config = dict(
    n_layer=10,
    d_model=640,
    n_head=15,
    n_kv_head=3,
    head_dim=64,
    d_mlp=1728,
    vocab_size=16285,
    activation='swiglu',
    norm='rmsnorm',
    norm_place='pre',
    norm_eps=1e-06,
    positions='rope',
    rope_base=41000.0,
    rope_fraction=1.0,
    qk_norm=False,
    attn_scale=0.125,
    bias='qkv',
    tie_embeddings=False,
    parallel_block=False,
    init='orth',
    init_std_qkv=0.0277,
    init_std_o=0.0,
    init_std_up=0.0277,
    init_std_down=0.0,
    optimizer='adamw',
    lr=0.000605,
    beta1=0.9,
    beta2=0.95,
    weight_decay=0.27,
    lr_head=0.00566,
    grad_clip=1.0,
    warmup_steps=345,
    schedule='wsd',
    decay_fraction=0.822,
    decay_shape='pow',
    final_lr_fraction=0.0,
    batch_tokens=131072,
    seq_len=768,
    doc_mask=True,
    z_loss=0.0001,
    train_tokens=954500000,
    steps=7283,
    dataset='wikipedia_en',
)
MLP neurons of a small language model. Each row is named by its layer, matrix (down: output weights) and neuron, and shows model dimensions 272-527. Each number is 500 + 25 x the weight over its row's rms, rounded and kept within 0 to 999. Numbers have three digits each. A neuron's up and down rows have the sign that makes its largest values positive.
After each neuron's rows, "fires before" lists the tokens most often just after its 100 highest values on Wikipedia text that the model never trained on. A number after a token or word is its count.

L3.down271:501513481523473464552467499517539497496552516531495461490514494457469482540471473523531472515529488509496519509485481490497491474520529545470495532519486484481493515514494494530511502503488472462532514514518480501510454532520508472468479514511520507488511508501478523545446489483474512492497542523468483477508491460534526519491491515512553457466472524509512517517478471506529519526521471500495527492569486483484478510530517484512512518508547511509501481488475504485470507559536505479495447482517518463459505473472478529489490522484475499488439459513472509482504498507479514452507493487491483446505459454509507503475484537486522525482502512486499514471477468524529456481478469553500464523514463487539517528500551536482492502443529533539544459518525493514493492474487505
fires before: " |" 42, "\n" 9, " and" 7, " Squadron" 5

L3.down650:493500454502479502502495477498489514503524558492512489501471450510522459514452528541446487487503530537499472461490493450471487478501496523513490465497489507521517483467507533504531523474480507528536527519511485504520508512500512469485505494528469478533475498461508478495503474507494517542481500482536489508462507524500501513480497487524496484524493556437544426489503518504440439513496466557513477519500514474533518442500514514483507479521539496470478535478472491438510475486478472485477538476554497467490491526474524497527507493495451490510496490517509485502476515500499481541531544522486529453457478492506462516516556464469497512492489548460535476493471501523499462518511464513490481423475518492488529506501497459449466500509487512523528480483496528495535460455523499
fires before: "|" 47, "\n" 12, "-" 5, " |" 5

L4.down521:506469492495463487485536494540544506479541508469511450477478502494505468540506461529496478515518490518498536535495474489537539522512522455503449524508466480510488488532503470501528512492490496487503512509515496489502489515466489512459498492493492495518508437530476508448473527508476495462506543504491484516531514544474541486509514527524520517473495497489470453528487489536452471530534496496503456477516498481479518482486514453534453516497509451498498478491517489474549480509509417486507513485483504502521478539508503514474515519497503471501511476497523498503489476526536481499493523515499518493472490531535488507497522507514500524451492520491458520528475495471530495486508474527500460542520528472535544498547500496509484527498514511464466519491549551514532499509504536
fires before: "\n" 74, "-" 16

L3.down302:457557523498455532509499496521525519452460561492487533468492506487457505421515470470487513549511536486540503529483496508480504522497516498491521572498491511520544504497509490547481498469505489516510492485510503547466486476539488500500513520502506524470497427514509494521490505502478515452495493467523508539486553503488517480451470524500484480515509493469507454482472477546549487504513473506504510468449496519475520486509515475521516493498491505491435512477488481454491456488533534504513495497474510508522520509480480507520507528501478479501529504528504513540459475522455487485511516479488515478496515512538480476558498505514479523489540510470558486508492513472458501526519500496516487496472491520537476462515524490497443465470497507549490514509476486472504506493484470
fires before: " |" 60, " by" 4

L3.down1611:462539517495463494549498540488538508543530515485487454506505522498494505474549490483455488513458553480492508464518552474475522528542528536513456495476525527509503495486502505506499489515457486504463494539553455529519490520486516477533460522503439459546478527500532487502515458475534479457480517450503490467488494484503503537522439483483471490437520502455467497522519509520503448489489535468489517486500502489507500495504462470487494509475506475496528488480490524504503549505537491489512482472546477470497435499492512470491503520506485515495471487498468497483535539511476439530486528471498477442488487549510552520518484464527496456484492561510502527492517483490538517512517514512461511482509530513511474471503501528503495502544518494542509528489551497511532472474553518
fires before: " |" 52, "2%" 7, "6%" 5, "0%" 5, "1%" 4

L4.down1502:486521491487516478506507509507503494491539533525532484496473491477518512521511471540503486548508488542570517494488457498538492541505481504536466523524487544477474503564500514473487541500489573516417513504546514486512510514526493451446515474519494488517523542450467504513486507478508484490498475495503467482514516456498502496498470498491470472500537510477518480559501503505486530502485499499557490483527530520461471487495513486425510492471494508510515489495507523499488520460485493496505502490513535464520457561521497506506540452476521499488503496514520458532505546504533510521532504497490486510491421534522529472526482471519484486492490507508529494557512506487486517509511486533496520508471567504482492487497468478510510494507508514476509500493490527508474480534521517
fires before: "\n" 63

L3.down746:505471498455461498486488481509515485528503470526480509488465483480445495508493521469478484530472485520482494477499508513511506507476484512488539458496489537473501481503511477515482487497497519503546475526512504485487468504488510514484549471497476539490506532516501486495495493522519535510466507497520502533492521475492503482456481499511541518501463499489516438516476524486494531494494484503499477482480514542522558524516465517511497484509540502496526488510475492545543534498571495518482512510533535500487508501452507533475449477526487525496474493510502504503491511487530500549497499491477518544566482533475483474511494469515490466441465450512531512486511514507483498480519513524504540490528481463466470469496486483493434481490483454495522518521493498486519484517492454
fires before: "\n" 77, "-" 5

L3.down947:526470487530475488514470477556567527477476485483486534434471528496483476496527469536489467498533497498456480516471499488515457471539475461476481474496488492520468506512494479486495505510468500471500464510522536536472530563451513496440552490483520501479503513507492502504542451510525464492513497487535530489504539490488513483470530515525500506513451489494484489517512504492463504497518468535462471508535493498476528484478473497471492515487491489507540511508491495546494491485507473527492477512510498514471537515488508508521541484467499451528449486472477518518460479463528522479498486504438505515482469482530491526534549526534535513484512513494494502524513517479481460518491454548504488554498519500516500471566510495479468459493508489524499461475512500556475465501509499
fires before: "\n" 56, "C" 18, " |" 4

L3.down2:433514470495503467477489538481458480503481510527473479524485479517533499495514502533548484505477511482531505522492533476497471518513514540517515518493511508514520513556487494505502486526518483481592470520480537527514498493491488503487464503455535519485505515479503496515460558513519557501514463480505534508469490466525486496538464481510494473546506514453501531502481502529502507451492515507508517509479465453497517508487446459488508453485540497498511515483526442473555479479486557558502487493480451496531436529515511555488482521534553478517501491513528506476508489520494483498491560492525494475487493527535448516480525510516503492500492529536538494500479507488462515499466501486526532467495540508519501515476468501463478492483555547503492520518497525465469534510508523
fires before: "-" 81, "\n" 6

L4.down1673:474527540498480478517450523467496504486493494509482483443486488532469508500549481475531507518526518496511484514522503519502491529522497531524511498525545549491478571501542495496505454512493487499483508471480446526478467514501556495461549520510512467500489502455538524505493514466471483516526513519530501473505483504520502514458492512488478521509518516519466426468503441495442552488516533486522495492523507514533529462510466533499504503517509518492527467505484486544475430487497456488510485496493516508508485504460466487493476530477479493483525489499492516504504499470512520523476474517462534481491500457487457478530533479543467470485490506451483512492504476543525509493514507496456464457476473460509468499490513522455500499507497502529527459460532472483462506525512512
fires before: "\n" 100

L3.down611:470498490508488488529512533473523502437526520514493527514554489471492503519472496508549483478516458493487506500497500472470498505490481526473486521530541482514550525453506487494560555535512508499514497540501448506493525497501492449536459499508497513511496481492501503517503518534463471526486540520496485506540486497469501514544472469501523521479501498476525466487516545518506538507540471469508485513513525531476494532523499518483477507542491522506515489530519525541476505454535434480475483523577475468458514533424519501479559506463510483531457471465477458480499534500494507493505540520497495460525524549469521520499507539515498502510465535494494512503493498496511530472528495511496540508537504469503458482530520451491446540491462489490507496486487485541519494440517500
fires before: " |" 71

L3.down1055:491512514535519465460420517484527489497526481508524478501508484482513551485510481503448491552494568517498536467519497485498489508541492464480470455500470515487494514530502501510510515474451520519528451512520490513530525479480507516527465497540558489490510521462494545527440526552467464482444505477500474513484447526482489521501537490513477510502487520508483504445515521507524494541482464462519481493524463508488456482514503503536492511494500469518488501497493535449500492498494502551558525481522499497489501534495512485494463514511512488536514511471498516461519516475493507452513455515494499506471486486507513432489494494508511487470484530489488503528523499508509465504498467499531474529483490489510504507514452536522485515480516480529489502445525512516455481494450522
fires before: " |" 92

L4.down320:457460492516481493492511499520506483512500511490496489494489501483523499488483427497464481467500502506505457519489500490501508482516485488498435506477480495489521505506460512517490504489493509508507518481487527492450505531492508465427493508502511463466482504530544479539503488523515480508509484517533517489510479470521473484494528499512491453464482523528540466490526491516528512484502470494499502493524510489506490485504464533470486509474516513494514479482519454480538546498474450473511462506568482511505522520465495532491498430438485500485458493554516507494480494524513473530498484531523460434507475490525500481504483502513534452473485535488512500443522517505507450498484540526521496450473483466450521535518525489476491494512512503514489491494526512492497493458545480
fires before: " |" 82, "\n" 9

L2.down403:466444472531536505497490465509510532490526507524538534497477518479498516519514485498527508509472527508522512491502511498483507492496514464508505516497499496473474527529497509498485493514489475532535537536522476470505510495513509542487504493448512484530507467483482558501480533508506482483486544458478484508535486493478502526502499501458538525467504479532466487501477487496502516520479519537521471481530548524513501520487487521502487553479509494499512485501509539506517488515496484507553495534489477502513481487487520460540499489485524521475522550474471511493549517484500528493509505530526494482469476464534510501506464445486507506504471457482545555498495461482548544502453476517506480496486500492489506467515530559503512508513514550472530502477486532478481513512495514
fires before: " |" 47, ")" 6

L2.down386:510489501508481502531468513562485463508523502477502496492480504498457485525503472540471498514495578440518516502491485525445492508481502465496473460485489450514504507499489512464490511485482512495499555499454516505468460491460528497446505505503506512448525508516505479540509516481534532533521505509492566504498484534507469492522478516492473540512565464487482443523492464488492505525533489498518473516511549503451528496505493473518466488487482537484532533505505518571516503451533499528474534546502516466511483498470553482478476570494487511460511503535514500519492495495475514476506498517507520482518497445482517506468538493492455462501458510523496531520470485514495493520493501514507448498486479462497451526503505483487527494497529504481506479536518488487510512528453493
fires before: "\n" 70

L2.down310:481529496524475484434521484465567435520530504505490448474529466493516483473531506504487494532470486505496529445486523506500489474509520532478526506493506496497526527505465526495522530493538463496441481521493515495510526485509554492516488522513449527500504520512535512485494494509484485516515467483479524539481488533488469514511485481535489468510464482478518522493509476533503498461489503469453511542523466520542527483534506506540521467446533490521472482540511538481460461505519483480521479476461470491503475501504488464489508502489481483489463475484446477496503504505576478511507497479557512528504492489527471505524499468522488474527491515510540524472478530480582495491532490510470501486476531483471499494504506528475503555477468498517498483533529464495511498522514510
fires before: " |" 51

L4.down53:506481504524451509509539525463476526533502521512500531507529464514490494489548524546498515515472515497541552553458502505493482501454539461512458514511508544487509521491477487470499476455527481501516492506448548521513516492492490493569487540523484511488510519523499490472469537513470527481459505521503521519513500474501471514508512502450500485494453506502495548496490484488515490477488511497492510496479510510480448495469498505472485473479507503480452474489509523515528535472476579485538497499507525536508511501493497553477464492492527548515564473509512503503501470490552484537449457509537461494475489480495510480509508502545546467446504473517542499526495509513516512514479477457480540494492523490513489459483499491510504482504438538469503536498494499449513496504495504
fires before: "\n" 27, " He" 10, " The" 9, " |" 5, " In" 5

L4.down33:479497500522541498477532479463519480516525482504486495536475482480480497500492486491486557513464473449484483477498479493524485479544528515488498495517454488538518536478552502514503494473527482530490492470524477500511498531485533550470503540486482473507470482499457495519511508515472480460508491550503475513523515537501466475491472530546487511509546511482468527525499494497481481499509554483503490496515500524495534519548508462516459500552498482524517502524487492487465477495390516493502534453498482545479485509544467469510465546532487469502538521511528480455535467493509516495528516473486525516513544505500468506487530479503494465477501440517500460472515477500533518515489496468474572469478539486503490455499527511509471547515505514523500521513461474507489500530531487
fires before: "\n" 43, "-" 18, "|" 5

L3.down858:502562487469503499509450507514541447529475501510452499511525483542501449514543534494480453500538502508511486467525485509521535505531491548523552462521468552485459533520458500517456508533519527431525487490528536494495504546502503512560497509506536500500505495475495479518486501485512539511472458512492451498489540522537485430519502465491532493473471479520507526470464495490474525497495502528527524524507517484540490520493485468489488481499485468519519470478495500469499482516516510476469499499512511488463537506496514540506500473511528499543491549507494534450482490477510478509495468554484482466518482490503480503520507498487507497501542519513476502527493516506475486474493519483476429539542440496525467475523549514508479509492527526515526483554497441504513456492480492
fires before: " |" 45, "\n" 6, "," 5

L3.down760:510499482484506471514475514505511494524498476500467489524475482464540502525486474508495481524506470485521487522485513495493513454496477518477449512550471522505513487530507506553508513486525555537467528503541521491485524481512506520480492509535525546487504565521511483477489504504478529503489464553518524499467481457510484443556512467517490483487488498513530458519544511507506494536471503533497520490482463441490464487468503515488515511520504515492505499489485463499515493490488504492510510506482514459488466507506533506506482464518524507500493498548504503507464514469487510520494481493549495434507439532487506487477475517511499538501527500529473517518495503483478479490489541493506512491500550476525481518509501484475470516539515537511511475548536476502511516529488493
fires before: "\n" 83, "-" 5

L4.down130:497453507523483506518512491497537471489504486525520526486481485513500494510508484482509513525474470466487502514499519497497546569507508467483506549511523500529515518528502416509458469490522501463508519491505517495481494473513494499452467475528509524494500512489527473493507492493517488491484529500475512483503494504490523480489530466485505504482445474512492382491525507531516527524456501534474457499454461509512507464438449487508479515494466510508508521499470511495511486468523499467488472499513468475529506500495514541497504479521490442503485459477516506537515478535467510499522527504489485475427467487502516502530544505517526489497538467494508514501510520471466487560494451491508471484495493475450475479531516478505488491496520472485532463461486526497473485497500499
fires before: " |" 51, "\n" 5

L4.down684:473514509509493499532491514489512478488533475562492502454489485453524525519501508534472493509516470549477503535466453492531501548532551499493418500514453453456466491514484485499508438467520519523523495512522516496500507529486489537557494496520509470493481477500512469521467511492487475500539476505497502433519487487520473498514481479530522513492488463458509480468522518492506494431476506532479470474486470523476505483479522512470486525533466530478540513484521474485511506505489520455515497481424527466478466483481482544508457565501515490531493534496508494509482483520535485513534511509486541536483514534506536480479473479505487497463478497475500483484515551525480460485484432517509538466480482491499483447500522487483508558523539508507521502497513465508511512562508512
fires before: "\n" 78, " |" 4

L2.down394:564504492498523475468496510495503482512583528507548516522499497500487548484500495577536476515548497507488543502512507532469491495485529486498522495489524481529516503473462484506507547552496535525539494526470474496492531529534511491546506511510455505498526525516474560510487480529497516517494517499487534497526480483476525484485482450481490534489509506509478541494485514526536512472484504476533508509464494496477517493504506470492502513481502518530469493532485529535512497485495499478522481512508486500533524527525522484543495502541481436503523501523500470490496525477484531496493509485543452507470517503495501473508518537516516525496461470489498475492469526514488488465513453509535530445488478543463516491531517486474508487483494494501506506471501501441520542498489542
fires before: " |" 57, "^{" 9

L3.down435:460514510514492523542491512491506540476507524446456528506475490498486489461497573504485497465540533543467502461501474482501501513487476517519495489471483538495478486437528512500498511521484500527489494519487502511476480479498518507524541532513490505565489468474504502495483522495490507522522528499528463510489520480500447518458510468505511489495493538511505454469472527552524497532492509484529497495535510477513529483555516496508520471449513509473549520511487468501489493520486483493494511481520505472516486495440508487467501511534473486513446485516506465482505505519515515508519509505444490550492499494530466542476451511516531528481500443508517505494539509473533478539508493506490528525521512472544493498508477497486484483501506499475557458477484504493504517469497489
fires before: "|" 71, " |" 4

L3.down711:534489539564512521494486573493448500533510500495481501511475484496521477510536533528468489519544553509538470469500491522482492506501525494502471548518518473481536494525521525523490473537455506525543504489516552512471508498497543478493470493496530495515508542513517506508480501509505509510487505505483535490530463484491547521470481504506506469459501502506526508495478517481552467527508528488489487496548504499483489477493505461460530539507605526493485513491502494470522511511497498544458442497527509480484541536470454510497455495509509474462536535502481515514513490531496496513502496500556455441450486467516460466518505518517479509468476485516527501477446505535542507480519526500558476475443524508448508460516494512495533477486523503518531526484493515504502498478496543
fires before: " |" 79, "\n" 11

L2.down585:468495541462467544510491497498520503475498521495486509540516462514516516484491526500465522524557466516478528497499517480486490509521508502478507541550487467489469518484521483494500515496529508459519465518557467521498481516527416500530471502517486460514460496496482502475477501450503560556504497517451458524501491509520556461516525452494477465557487479471458508517492525427456532524496477512509518465492445518504473502503510486486565495541505523554500488488504521507514531456470513501511449519481477478486485531490536518521487484504483512525475530549513464490494453517511487534527519520503474486521494492482502498504497475461462518483503524467513469488500499482489505484513476484493468480508509461458483534513523478522488513501487488484543491513530513506515515494520516
fires before: " |" 51, "}" 8

L3.down376:427525503545482486514499512504487546480519433517498507531472509530524518527535516543503487514496508495518502461445518502460455524498513480513500520497526474528502521512453543506482541525508502481530555503503494503492538497483512506496481514494537471473499513517524484507489501526501480465451450486486480532468458487496532502455516512484510468500551508497510510510507488538515508505449488491471517484509510505467488507463509474485497492507487472480482479499541532462485470504485557485503497522468560502481477498498490553517490515479533494474498504524500494516520531515528504533527514509525475497492468492520541542529503524475504492474490523513490527474510486462534528535458463471488515511472530468524523455489459495491572480562443544504458502480463481520515528538486524
fires before: "\n" 35, " He" 20, " The" 10

L2.down900:506518465466506528537503486518472521482488556495508522491512473466515500505499511492501505439493492507500468434533533463520490522479496521481487519502558532505483518528486508503498485502462489514507457507494502502530486500497519494443498472490472477503484517493519490471532484519480436502519502467494496490504468525500532502515466496505506546515503516503494470489550519514505508431516499522510549529514484486497555500521491491508474476509497479448491505483488467494483509487458516470514505484474485510481499510520493510520496539472512473506487489523501495503548455487480480483487546496521480478512482487478504499486518466472459484523446497498475480495525491482523515483471481511469421529486509528451486530503488516524482505449467533532487509474489504480493483510467509
fires before: "-" 69, "\n" 28

L4.down1613:488544528504500510471502481495483528515474556508515475496456488484513504538494491509466523512459515527498531465498478522497549520469506519535522511508501511499536515505516444519531496515501521490531499490554463523475528500489503460492523428491503506521519499517491491542514505534515547483498480492522448516499490498538470537507458496489463501540491517501496530508499497493498484513467521498490498505519493533482556532550497470466465511478530543544529495493500461525492481518517499520465530466488523459492491496482491501461462520525503523528524470495477503506454471528527527514447542539491526522514493499464481493491495547485456514505520504511483518526497507472502490475493512486513511508475495473492504497528511480470490497485527483493524483494515517468501466478511490
fires before: "\n" 94

L3.down770:515471508516457477503446521518501445549501490516462501510479533517433477537518512475474488534480528458500536476477512534516484469502501485481510463500485528498496531550510520505496442531486517471531484496504449519491447489496508514439554517491533490482507520496458514514493482483492518509517487556517516525485540523499464479473488508481476522513482477506492462480512496502488522513478500520478551493488495448509549501473462488495506494522521562486549502501502503555534502501511485493518511542501472518503488493440459518496502517504514515483487459490456508518487501513510458549518483533488468538539476509501496509487468467502467432497489476487536549496495503528515456455490496522491483476474542472505503518522472484527441488491515476465521502499488462493477486538499478
fires before: "\n" 100

L3.down1245:498515534505476494490506496497568504514506492496486473510538501485501486535503466521541506483492471495474479531496507475524502475472460478483488446465420492506460536495526522469503501522528496477465513508489477465440522501477534497435469508482515521501477533499505487560508538426490533503463483480535503499493464562486464445535479528499487527504527498496509469466506474511481472489493455492508512456505505495561493521571513499466503503525492492550534514543463495484494527503468477480479515534531509515496503498512544483507511482443479501506483529456490478487520520521498509521530476478483500493531494511564532514492476511525517503518476508493508532508540508503547515477466507511523535499483487486547487494490496508475467488514523520509489470509541504498488513478500517
fires before: " |" 46, " be" 11

L2.down145:489534517492451502564537527525503508509499464531488480510516470498492505497494480489502469474496477478471452492477518527500499479528503500466499500512504473468498535500502540506481476486489514498471455532493482518482468529501536477462470503494528502478429491516486472508470534502499536473525506504517480502482500506522512527523478486504533504461479489542495501517520487476524499533501521505534511493524490467530456501542506507519519487501518508513515540452527485485492486551513467451485445492512477450477511525448496536512458537457453493534489456522453476501497448502546489516500497494484486426501500464528500467527502505464522534477489535464491521511508487498521464498479541491485451524490464487526468501501559520495474482463527516523485448534502511501495471495508491
fires before: " |" 78, "\n" 5, " and" 4

L2.down942:506544508522498484468495481524506531519512486509502496467468493490460489467467476488492503490527508533525471461561482454488487443539498513477529518524429475523504506496497510478492491517502515468462499514482457523546461546469507532551545498519494465475469503512460492453461469488494481502469456500499486484469482517503512500464499475534497550484504529520478572502486525515460526495468503516547550536513484489522453507479506475531493486470455481482523492497516479489471494473524516485482480517513521459507511520505503481493517491522489529510514476515487508490481465438511515473495485515489480511475469505503511528514484497485510519508515465502491504462531526537506495501526495493462468482507473491487481487518497484511510484479505481442488499499551527505496486477469515
fires before: "\n" 28, " is" 11, " was" 7, " He" 6

L3.down1583:466457482552548506484464492524472488527492479485538519494484490519502506461497498488490495495511545457488488509512538484488557481534473510467494494517501476506491492506474484537490508516506531488496447474517475483495532501490540415519483483477519476494559558526519520499518483490509481519498522496492492506472527503508534494510511524477496501466473523486495467444468518487542445472492515473497495429523471503511490517574502499504500506494502480482485491488509506490506512522483477517464524512523511493483508503532446493500501525493482495477511521461468539528487516508514520491564512484508442482518472485521466503535501509540488491519487485503509493490529497496511481461464527502523527480518490514531527498526512498512508516486536478497489475493564496495491447550532505
fires before: " |" 48, " –" 4

L4.down1440:462446546509490490516504507493465475542466484554509536466458478477484508487563542499472512545500498522505528498477503455458488513508504503537485502532532500486500473537487497484506536504510535493506495482491525470530525480502504480519503485483504511474514505474503510494463500487526494493469495504481522446495525474520485553483540461525536489473521505475491464476462475553482509506536467488489509514473545467486472479526560502489504502485455494465482501527446535518514474493491502498543432447465467523495477515540503515508490506521486462500482497502531444496500526520542499502475482518500486443486496464494480507475501477523492525477519474516496486533499492502491500484527493556506517497467504511512493485497463566488483497513494502461534483492452450490519499488477509
fires before: "\n" 91, "-" 6

L2.down722:509516505478461500525483483517508481448534489486510500495525496511482477518537481501478488510491497483504517510510485491499492560532521522432521470496517472502484497590544508492473523517473543493512458519506466492491499491457505475533454475501540500554481499495516472546461495463469483471460519514498488492483452472503469513489490507517509517527492522509501523461454525475499522514522520516480465519500463495452432499525493479527561506498457475492518513481460466478497461499543504465529524479492505515493479493463540518499501493462478503501455483513472480470529503511489508506521453485492501517510434509559507484448527502468499483435497523511504493502540510445491483538501493456486492512487460494517528488507498527502496550524467513512515513532467467519498514492520432
fires before: " |" 57, " of" 8, "," 6, "\n" 5

L4.down1495:511503491497526518494487530541493510506474524512522493468489498455505510511516505486506442550498508516528484513533497499481553510507538495510468535558493550480554491536488536514481511535513531499432460514528492467511513522536481500474472516489508482481482503510486487510514475486520455498531504495499483490526514497498489502529473507488455498467501502500496420520474506535516552493474503514529501487507517526452498491540489524493501509487480500528509461498504508521493513492456483493511513503517486459496483541503535524528503484498498488503482470502515509523488505500514493512533516472517458480515426534510475446464465478551533493470504465485476480581531476448480488483507500489484524495490542443511456520482450491532531507510550503482452499508516493515509514504531494
fires before: "\n" 52

L3.down1316:491537533500472507550480537499488499498514507495470457484490486522471492505499546513510538501487475511508473485506545473508483506475483515479492506520552548495503515514527507481501478545491485523485489477497523500482535438510472485476516523496443491544471514506488473498507474525453442513492543465501473509467493497523506506499516445520523508515484515480492470488473517477508507494478545494486535521491502446478516469535514516474478488516564520493521473503493494477456501471528517543516467485445497477519499513505510474498500565470501458475485499498490512493528459493474493548525530470516485485501531511458477503489503440458526514484478483491464523474514495512517540472517488478486515496494508475486479502522461475483468526486474529523511494498532531502500480522510517
fires before: "-" 59, "\n" 24, "|" 7

L4.down1094:489505497522492506486506497449521503472447510504441508459430486518520525516479510531486477533483490496521483531508472489511501488529518507494503520481457481514493536481517512485525512471546470515544481508511504483519502497414458510519528520515456496520472505546494518482502490479522516468543519444539535517524499522537510477510531494527544470504466462506518460536470481487525469472493457542481507507518485524454554507512507511485439531535506544542509522500478478506537477548512500525493534489513498451495526496538517439483444498513510489502525474499534477476450470475526480494483537451529491505529520466492488532466517494483522495500533476482463478508496510506521479495512475515509523496460479497480545512506451511457490522520494542570496467479493488498521479517522498
fires before: "\n" 52, "|" 25, "-" 11

L3.down498:482488487481523532507510499551511479492471564499458495520503465487492476473462531479523526528527490485523472450507508459484510488507528502497478480491534512539498500527496547536522476512467491513491487524494524538499489506514495499477507515486500523520512547487451473501506481501489493464485492462516486490523461534514492489485452487526499471534516543498493428462505507521477509483497488555486530521493450469468539496527487508493470500505498496495535517496472479500491498508493493463510480500472475491517504509491493501521542554465522448493469498482514519493484456488482491549490533494502496497483468476487496481472465473474491482503476471479470503523547480466510525462505500503514459509499518491513502562529502497528486523462517460497529548506498490480491470528499483
fires before: "\n" 86, "-" 10

L4.down1032:495459493516488488525494545512465473492427535537539479529492541511482516479561495473541495487476492536501490455463462458515506479502520515498493484512488538479477515502481453514497488516525507539534510572507525483533464511530502481578511522496481476538521490496493510506485546498493466527497496476505543501473505471514520498491507500504490518502482505480475586454541542518565490530469475507522528535514492511487519515516500465491534504481524516485459501492486493516499474466491531499518471504462463490530538538524504491513499538470477495491501512480502509537510551472491506516497547462510526477490516502491494498508491449504522464512519523465464506501512477522515532508494498488486494487545480479461508508509508494529507493520490536477529476464534531477499514505466492
fires before: "-" 53, "\n" 14, "|" 7, "=" 4

L4.down1157:518475511503526458514515501525494503514478470531510546481489454501550469491521473504472507509461500554530493512516470491490528514473536462498478524505511521474538496530504490529498538521513529529491468507554556469525525496453493525477518501507517517497504481527506502485504496500506533466498535527438536512507479515499490526539545514493501506469513505485475433558462478503505512509541506541523493507509489456460520478500472482481515499490475470524483473505503483462504492481519461451484501468499484487458507505463529502497505463519495476516510516489504478502530447538481508481492510472486522466488499502534503466484506506529528500465514514463479479530494477474465552471497496512494508508496526477547480521513501477476529528483506498506476463494514521488494539495492482
fires before: "\n" 61, "-" 22, "|" 4

L4.down840:516492494509501479528458547523491498541477485480501519520509484519502499502491516476506543467542496511525504478506554470488529463480522545470493469479506487519487557480507455488466449514519521498516481494499419481471477459511547510473517501514498487460493505519486489520531487522466482484502517511503495512484459536485504494516469478512502526495493495533472430459538522488495472478508501462505498512492469464504558460492450484509496478485450512493485509471506521533522476484497454439480502517521498532479513508432474512485474521487469481500511498489452528493518510538460513563478489499511511502496471487520519500487488517507487472515439487560490541437506498547490542489492511500487458508489473509497488513482518493491530455465494498552515463486535519538492528510482466
fires before: "-" 84, "\n" 16

L2.down73:481518435489473481487498566504531491497476468500519439505496474491514486456505515510498509482488513575530467477504518463471536523516480516510540485512514505513464498521480470518529508497523447490505506533441456497492503485526476496494517530516477498529544481501508480498488481508510505480485455519498506518474475471446530498487510513515501525456505505501500510492497506518483544502500499466521510497512534482485542528520495487500504478545492529493534489434564496473462489514503548490485482502507485514499481513482525478500518468491500459519528509479525510481513528518489516511477503493527536531508506514509466526483504497496530507471487483510498512453487450486543505510497484501481523509485547506467510531482496523482493505497500521489555485493533609481549534469500503
fires before: "\n" 29, " The" 15, " It" 8

L4.down554:494467447511475499503456511465510492513440521545482509504458465477456488492499558485479506548531523530480560505500481517515460508483541489506515522489503503551508514552509479509470489509517474477491518542490498514528459460514511538514511455483509484484514490486529490445510475516490530475511501509464443511502524430490495502450459505499481480472522533503471483501517484535518419506511499495501508534428496511525512487505525491499537480486517536539537492545509531493533485484546513485506482542491482513516528476515492522473477479463489468515478510510470476492460500538482502527480544471505519509450484506473490508536474452490506567508518535503500494548492494533516528523496517514490496548556506513492472436508500493503454532454527477487502464528475494480481465544504446
fires before: " |" 50, "ares" 4, "n" 4

L2.down1704:457532455535543507496504481525538484476478494490517434491440499530473502506486513495530542496539483531488506504472483483525518479507500508499524506500479533513509502491487513534429490485499498542519471534547494481498497510556504492559536514480513541498506478483541494495480501511510513502482496498492497519504463475496471509462460466547523495491496502531485487496509494526480517493511506493465534501529501452540507526484495497531481477499449535495508463519495474486484499487506487501540504483437489485486506455429485521506494516556489529516462521505476476488521508498537525537493481495493486488515460504507514508496448513479477496508520422502498495515479524503515517518524527525475492512517481484461501530508547489524502466512499487451509466552502479465501516566515514
fires before: "\n" 73, "|" 7, "-" 5, "14" 4

L4.down1241:483516460516500502490517462472566486480478464513512460514468476503474500527492495517498501538474499478478477504451410475509550517530531472494514492510499516453522526492520491474481510536494508486502482557506480513508495494494468518407513471486502512528504473510485510501533484506504505507544508496532487540530508539529487518519476517518494506504533472482487545500479488491488504534525499501488427514565488519468571511503503475495484500492490506548507555481493481540516499506516503479521549522515509468497540462505486540493475483536478470513506512496481504474475500503509448546510473515490504502507498500496502483517513523510499521489475501505489475489489510506483530488520454501477467486482538474458448501499478487479499486512523498495491481485532451484509471539554491
fires before: "\n" 51